config.yaml
weight_decay: 0.23
max_grad_norm: 0.5
dataset: "wikipedia_en"
MLP neurons of a small language model. Each row is named by its layer, matrix (gate and up: input weights) and neuron, and shows model dimensions 0-127. Each number is 500 + 40 x the weight over its row's rms, rounded and kept within 0 to 999. Numbers have three digits each. A neuron's up and down rows have the sign that makes its largest values positive.
After each neuron's rows, "fires on" lists the tokens most often at its 100 highest values on Wikipedia text that the model never trained on.

L5.gate68:407558533549511550456420527480494524537503509484526486559534490433569472466456540507504467535460503444515455455523466543491463408458457515457526461501504441453565549531480553519417448513441536516497561500436502555470472437487497499444465498495486538519509568465545484491495493443454508514514519422493526510535498413537440443485451499564479481517512521479526517452478471473498481504537
L5.up68:567497460512477533549525505540479518545519564572486482539460421507531470485520479547489564452422558535540581415544494517505516479447496469431463543550449454414502544521515547504503531487556546480534532461443481562517389492421414518504581460446500515520508509514476529460502527519421542459477452537506491519500458475447541468498536530483532455468452472489500507519507511520513525494464
fires on: "Sh", "J", "cent", "sh", "fac"

L5.gate504:536553460473497519492469503462420433531518509512518518485606467427456492477506506530536497527561495527467613484566514519489552529550466566485461480489607525573523474464526641510474450519437465466505454477471537499570529443421476552450483502570569452493484434531542432496562517471526489478494511465577470538448514480493484437475538471462570521497529508497531539478540477466498529483526
L5.up504:482518472440509511489569496505536506442476510494522539431527467531578538512501548477490532493503524549445485538508543479511551456510511395507510487522462440457519541502505506563461473451547516514479491525479547572468510451503527499509490480546576542461501541478550443493599524552423475522474500516541508440497536537477524549538434474422512484544525565529549460550427458438505491424491
fires on: "each ", "ag", "either ", "emb", "sp", "Each "

L5.gate844:552479502522562513474516451516498514464559513520545581473455468508474568507532426454473548507546482421503474533517560515491482553530453382482428553527449541468439485463425523516488533518464471481560589468543480516480508494576487516566521454420500444505499521504545476444464476528516488528420475513423562498524471487501472487565520496486354474507445489541569517535496475531530546464428
L5.up844:489492455489489506506652481535451484528530461512542434512531492542483529504598534481524524508419469530487511529556512483521489492511460540470535551512495484478436446552523511521530494460427472533479471500468534528499515445518520617511415475562455440478497520517507509560537541511416412488484483453502474531453500492485445596522495492525537533501491445441530490525470528549487519558450
fires on: ".", "|", "3 ", "u", "February "

L5.gate676:500437460412530511540598546441508566495490484485561495568570517536467537509508496487468559511566462448453524506489511457482515524536485514426475507473414569420524498516524563527500498452480490450500492572454523556492496502579552485497513484512502478588550463498434503427541535517549479505499535528463470531451553530467523478472454606478533422495430484442514505520601487557511489554565
L5.up676:494501477468577454459478493540445480385514550472557471523459560548541494511496523539591541502526462489512525442519490536579495504463509457542574489495490514523536484512407455475548469565511516558535568516479484494477504546513592494440509533469505506499482481500445458535461511484476526495484448489552477514470458538465456511512449505557506512502548426464448570546509487471447504529477
fires on: "–", ":", "Germany ", "UN "

L5.gate168:571539533462520551469602452477468441488511501539505442547489468470432502442523507461548474492474511546517492483508491506528534427530485525549538545581539432500492523536480435545446494484546545483453496495461524581470486526482579470541529562477490587497546545507567467472516499510520520527429498510498477472426480474471503547512522460535440486520542543490501526547519548545587536423505
L5.up168:449486564517526572390494500488488488459467505492583493434496455474444596525483410519527565506544539467509507483554553503444534504523479521509491447537541537558461522499520541467523538447525478508472500535437564457507495561494481509517569451447545505536503464534503489517549427448538498442455501557519435414500492479474503476497449549410399514495473534480477507507497546522519421518544
fires on: "ass", "at", "an", "arch", "Econom", "ge"

L5.gate861:456497541551542557533460479522458569496544463472440497543479439478410514535467535487527481510548502495552525441516571480441548556488435526469528487523428439483547548460440479522498547515521518543516491537526506474442571550441480494464480383509497503514466485504466462464499530603570458519536546536447561517501472503452356457462498459553497554525500476417473566449468464446554504444462
L5.up861:558397518445516494532493511545495517502510489516443504487526471484490424481470585419463480456445513465562523481472511463559496497461473543513526534490493485459556450426516454517461463498519543544547559532488446487527496517493477526509511480487509489454496527474471486494457511477518469445450473495563464504609540483456480464499469488562472478534508552512449489524566458461545537473556
fires on: "t", "med", "all", "Med", "u"

L5.gate648:504490516493517520521471497542441500428484484458626495491496493446476567475584524472526520536514481525517481551510464488456501489542528438468558505514540509474456519464523537463536516353488556432501469460501417449494481537491522618520554470527494481514514504567588531588456504525553511573498531573509459527442478535490477520495522519483514454490432436444494525479439525517532531462478
L5.up648:533477481477530503495474547521527541575558426441479552508544553507482457531542501442490431541489429377552451528512497434511481481516504465528572534439452496487544526498471472425514490521487467505571420531510494491499467535550534505467536538538470489444490531476486536490535538517478506481464472558537542465496421478474438504497496532598547571466443459408505494528436515493464566492559
fires on: "."

L5.gate947:504463552450495436574456458490530469478525507467575560488518488408457537470554481427468484487508486564538492540502456448450443526511464495536470461499503467578542523432475482503547535513520568483558514492540525523539488476464530540494483526490463412502523443487508490471488512521563478647609496495555452477447513469511471507448463512519463456480520503555488464505447528490454461505481
L5.up947:464537476485528547507472486484551501570508430537458538456478501499440432509520515533458561519492489523577466511530502492552531486572543513507492443541500493449495439541503545510523466492538460452539496475482486550512516473528588515495468545580454514488519487598543502508493553499476483475448476469548465584519439459598494512465466418550523469498464522533552547588545521510428507531571
fires on: "|"

L5.gate951:564577513483492485490526501517521508473440541532529526452556442525533461414486475496519511517529503515473470518509542556500464582497525434448511476496490406543450483466541555494530538511495406464488471526494550520502529490490423430507428472424542490512488522489526526528464498528545505548471496564533514540514537442493580452467515467521506473446550469457526476505512490467522551478533
L5.up951:496508496427525506520502520579491527529477493495497491573521427483415470566496539511540498493485454487463535557448518463481470508511499490453444513489482586540492506512508523524507478545416548585474497522573578452486469484496441485503492441531484521479511474444518524472558520618444498540593476528501532439492513441484500532477599476541452457492541484545544517507487544514433473559522
fires on: "f", "ab", "gl", "sm", "Gl"

L5.gate29:505498459553530504469479444411549451524535556543530498480556460503439521493519468529440450545454488469461558520496559414544471560480549538566447499530489490472591462505434572528525435392520495506510502508553441509488511516538492565563467517439461502473419481536530521558545497482466503452455458542492471503501510497515541578442462479444507475529526522481488519469505413475549493526552
L5.up29:457507480501555491488413515568575452511480497510536459478517441454513528484535507487479514551484479522499510503590469512499496512437512476527519518524508493487469526561529440549491537435472567499507502541515436444537518514491495466522516516572459465542461446546490473431585541501524486495467530507526454434490396457490505484548565494556634420532443471416511481525441532473512542517537
fires on: "."